Part of a small language model's weights: RMSNorm before each block, 4903 steps.
MLP neurons of a small language model. Each row is named by its layer, matrix (gate and up: input weights; down: output weights) and neuron, and shows model dimensions 240-303. Each number is 50 + 15 x the weight over its row's rms, rounded and kept within 0 to 99. A neuron's up and down rows have the sign that makes its largest values positive.
After each neuron's rows, "fires before" lists the tokens most often just after its 100 highest values on Wikipedia text that the model never trained on; "fires on" lists the tokens most often at its 100 highest values on Wikipedia text that the model never trained on. A number after a token or word is its count.

L3.gate225:48 42 49 62 19 51 48 54 56 62 62 57 60 70 60 34 54 67 32 33 50 39 59 76 46 54 81 46 50 53 53 38 41 27 48 54 46 53 45 58 60 62 77 42 25 70 62 36 44 33 37 63 60 50 46 43 67 46 74 69 40 52 54 55
L3.up225:70 72 48 50 19 49 44 46 29 48 76 75 45 74 36 52 28 73 41 28 64 40 50 67 50 54 63 47 43 49 51 10 37 73 28 76 44 71 34 71 48 32 56 47 67 68 59 00 49 38 47 51 37 31 52 15 53 35 46 62 67 53 47 34
L3.down225:22 57 55 32 51 40 21 37 54 53 43 70 72 33 36 53 52 15 45 65 43 65 54 61 73 40 46 42 34 54 52 36 55 35 44 41 45 43 50 35 50 29 47 54 42 53 45 56 28 65 59 47 44 28 59 47 20 44 36 42 49 64 36 34
fires before: "\n" 86, " the" 4
fires on: " ==" 37, " =" 33, "==" 15, " was" 9

L3.gate831:57 46 44 16 50 53 36 43 76 51 48 63 49 32 53 57 37 68 61 62 62 39 53 60 61 53 25 47 31 77 52 43 53 40 24 56 44 40 55 49 60 51 62 55 45 68 16 43 76 61 58 27 27 30 58 35 31 26 41 57 74 56 52 59
L3.up831:52 74 56 39 54 61 44 50 75 61 48 32 36 60 55 74 51 55 47 44 32 16 59 51 58 39 30 51 43 57 38 49 58 28 48 40 46 52 35 36 49 15 66 62 80 46 55 49 57 45 52 51 70 33 56 28 52 46 54 55 47 77 49 36
L3.down831:38 45 16 31 41 42 34 55 72 41 36 64 33 48 59 37 80 49 45 72 35 31 38 51 29 59 38 33 33 56 64 51 66 14 56 70 34 60 52 65 55 45 30 31 53 53 49 64 69 75 17 39 45 83 51 44 38 60 64 46 57 46 25 24
fires before: "\n" 45, " matches" 4, "ney" 4
fires on: " =" 80, " +" 12, "in" 6

L6.gate549:53 56 39 46 71 39 34 33 46 61 81 53 43 59 33 51 59 58 37 77 32 52 31 68 45 65 65 46 40 66 48 55 42 42 49 58 61 51 49 51 44 54 48 29 71 56 59 31 39 59 42 67 54 36 25 42 52 40 28 51 24 29 65 57
L6.up549:40 21 48 55 55 32 23 52 58 54 60 30 53 68 40 34 66 41 60 40 43 41 27 23 55 26 62 52 48 54 57 30 37 46 44 59 46 79 76 66 40 23 54 40 56 45 67 51 45 58 60 67 67 53 13 35 35 68 50 79 40 38 49 27
L6.down549:44 30 28 43 54 53 34 50 37 71 68 40 34 83 42 52 43 50 31 58 46 35 53 32 49 40 37 42 80 58 68 58 63 16 27 44 47 56 33 41 59 54 39 66 71 33 58 81 70 48 50 39 59 59 39 30 68 49 36 38 65 49 66 48
fires before: " " 36, "\n" 32, " |" 4
fires on: " |" 78, " " 6

L3.gate710:52 39 66 40 45 44 51 49 53 69 61 50 41 38 62 48 59 35 27 49 46 48 48 50 62 50 45 69 43 48 67 60 46 38 48 53 59 40 38 40 55 35 45 60 34 55 45 61 62 65 45 49 46 37 48 19 64 49 57 42 39 75 38 39
L3.up710:67 57 74 59 55 62 42 19 50 72 63 17 40 11 45 55 56 38 61 18 31 45 32 38 54 18 44 63 54 36 99 61 73 24 41 51 50 64 35 59 56 32 65 46 55 61 43 32 70 48 51 31 35 25 47 43 79 61 46 45 47 85 37 48
L3.down710:53 55 51 21 59 42 74 57 38 43 60 57 44 50 55 56 26 61 31 67 38 25 63 68 53 58 63 47 15 54 51 47 45 52 53 29 66 50 52 42 62 76 51 83 36 52 47 77 58 63 41 25 22 50 49 50 57 70 77 54 73 58 55 38
fires before: "\n" 29, " a" 14, " in" 6, " the" 5, " an" 4
fires on: " =" 28, " was" 23, " is" 11, " played" 7, " to" 4

L6.gate852:48 49 43 51 36 31 46 54 44 62 40 56 42 48 53 35 86 26 30 27 59 65 47 33 40 66 41 49 35 20 45 43 63 55 29 43 25 54 78 54 51 38 61 23 17 20 42 45 52 73 37 41 27 53 37 33 26 75 43 56 35 49 34 70
L6.up852:54 51 33 24 48 50 28 62 56 63 48 30 51 53 57 37 57 68 94 48 52 39 52 53 07 59 66 33 85 44 36 23 66 33 41 70 68 57 56 52 40 34 79 68 38 39 35 54 50 49 55 42 79 58 36 66 31 35 55 44 30 51 53 85
L6.down852:40 57 41 48 48 41 26 53 12 25 46 59 30 68 60 58 66 66 53 48 40 48 58 49 49 55 51 50 70 37 48 39 40 60 48 51 59 51 57 49 47 53 51 62 40 31 73 53 41 69 48 60 65 47 28 81 33 59 37 45 46 50 49 52
fires before: "s" 17, "'" 13, "t" 9, "re" 8, "ll" 5, "ther" 4
fires on: "'" 40, " O" 21

L3.gate20:27 55 90 46 50 44 62 38 22 60 41 56 81 31 46 70 80 69 28 36 66 50 59 88 46 65 61 50 54 17 23 42 69 51 57 55 41 44 61 52 76 42 46 49 52 61 54 53 42 56 73 46 45 56 39 46 29 39 57 48 60 72 35 31
L3.up20:51 35 82 51 82 55 60 63 40 56 31 39 50 48 38 43 52 65 44 45 48 44 43 58 39 42 45 48 72 39 52 60 70 73 47 25 63 46 48 61 58 64 34 62 89 44 64 36 50 58 36 37 19 60 54 32 28 35 48 56 73 41 62 64
L3.down20:67 54 63 41 45 62 49 55 48 43 44 64 54 59 36 39 38 65 51 72 63 80 64 31 54 41 59 53 34 52 51 60 67 43 71 81 54 43 67 35 54 43 59 47 62 50 57 70 35 49 46 35 73 70 50 34 62 59 55 60 26 48 51 70
fires before: "s" 52, " |" 5
fires on: "'" 46, "th" 13, "ing" 12, "m" 8, "’" 4

L6.gate257:25 08 48 44 51 55 16 55 50 56 39 33 42 60 47 50 31 83 79 63 63 44 69 56 46 52 29 51 40 21 38 36 46 22 32 70 57 53 61 70 39 45 59 65 39 52 65 60 50 39 53 91 53 60 50 26 51 56 68 51 59 53 38 57
L6.up257:65 42 27 41 53 53 26 70 95 34 63 34 22 61 50 70 67 44 63 54 51 36 59 21 48 51 58 53 35 55 60 14 36 44 48 53 71 40 54 65 69 51 62 43 44 26 33 39 51 20 45 99 50 46 74 43 18 47 20 58 64 56 35 43
L6.down257:47 57 13 54 47 68 44 40 71 38 65 51 36 68 43 60 38 51 65 61 77 37 55 47 52 54 40 26 51 43 40 43 71 41 38 52 63 38 54 72 55 66 54 43 57 60 61 65 85 61 54 52 47 25 75 42 41 41 67 15 69 85 16 55
fires before: "s" 47, " of" 19, " for" 6, ":" 4
fires on: "'" 41, "-" 8, "(" 5, " Society" 4, "s" 4

L3.gate204:68 64 63 32 35 49 24 64 35 47 56 48 10 50 60 40 63 76 62 64 71 56 44 41 43 49 30 69 08 35 27 53 48 58 48 84 53 76 64 69 44 42 67 53 56 90 43 28 24 68 30 36 53 34 35 74 37 27 64 48 51 51 42 53
L3.up204:36 53 59 27 46 53 58 78 39 54 62 40 42 06 57 60 51 65 45 93 51 59 60 64 37 33 34 65 45 29 33 69 58 40 43 57 44 54 55 26 39 25 60 65 35 60 55 58 66 58 78 33 45 43 50 41 40 41 78 55 60 41 30 60
L3.down204:75 68 51 71 68 30 70 32 67 69 45 48 57 60 58 33 60 11 50 70 42 43 60 26 67 65 49 38 78 68 63 42 49 26 57 59 48 46 49 59 47 58 66 44 33 45 57 47 45 48 59 88 48 19 62 62 45 68 50 51 72 77 38 46
fires before: "\n" 39, " in" 7, "-" 5, "th" 4
fires on: "==" 38, " 20" 15, " 0" 6, ")" 5

L3.gate384:64 45 47 53 41 34 47 07 28 54 38 41 74 76 41 45 46 58 56 68 78 21 45 56 58 43 46 48 74 55 36 29 30 49 61 50 47 49 50 68 44 56 86 59 39 37 28 66 55 47 67 29 38 41 36 47 60 76 34 50 51 57 60 59
L3.up384:66 57 53 69 50 47 42 45 55 38 33 76 59 38 55 36 64 39 39 70 50 51 59 41 49 64 13 23 41 22 67 21 80 49 54 38 26 52 63 43 63 36 35 36 47 43 55 35 59 41 73 60 35 61 55 39 66 49 33 50 48 75 46 51
L3.down384:46 12 19 30 64 60 64 45 72 48 43 57 59 39 59 50 41 33 65 38 54 45 27 67 54 42 53 49 37 37 57 71 55 32 45 54 76 37 24 67 77 74 64 75 41 42 25 40 74 60 71 26 38 44 73 55 51 40 53 51 51 54 56 45
fires before: "s" 66
fires on: "'" 67, "s" 16

L3.gate103:64 36 56 65 66 42 49 47 38 49 41 38 49 60 42 39 76 52 68 42 41 48 46 84 53 49 57 61 53 69 27 46 50 54 73 85 52 78 69 48 41 73 56 80 43 51 47 62 50 79 42 57 51 80 63 55 50 51 44 59 21 57 53 39
L3.up103:73 23 48 64 52 48 50 47 44 46 43 31 53 57 59 44 55 25 55 59 39 29 28 48 58 52 42 36 61 59 33 59 52 67 38 86 37 77 53 46 49 62 59 65 29 38 54 50 52 65 49 51 58 61 57 52 60 44 56 65 43 51 61 42
L3.down103:55 42 24 56 46 16 35 51 35 52 50 64 43 86 61 51 26 57 58 69 36 38 52 61 40 81 43 40 67 60 31 53 35 54 41 56 72 55 61 61 44 46 22 40 35 62 63 55 39 46 70 62 62 39 38 42 71 46 44 49 85 52 66 41
fires before: "\n" 100
fires on: "==" 100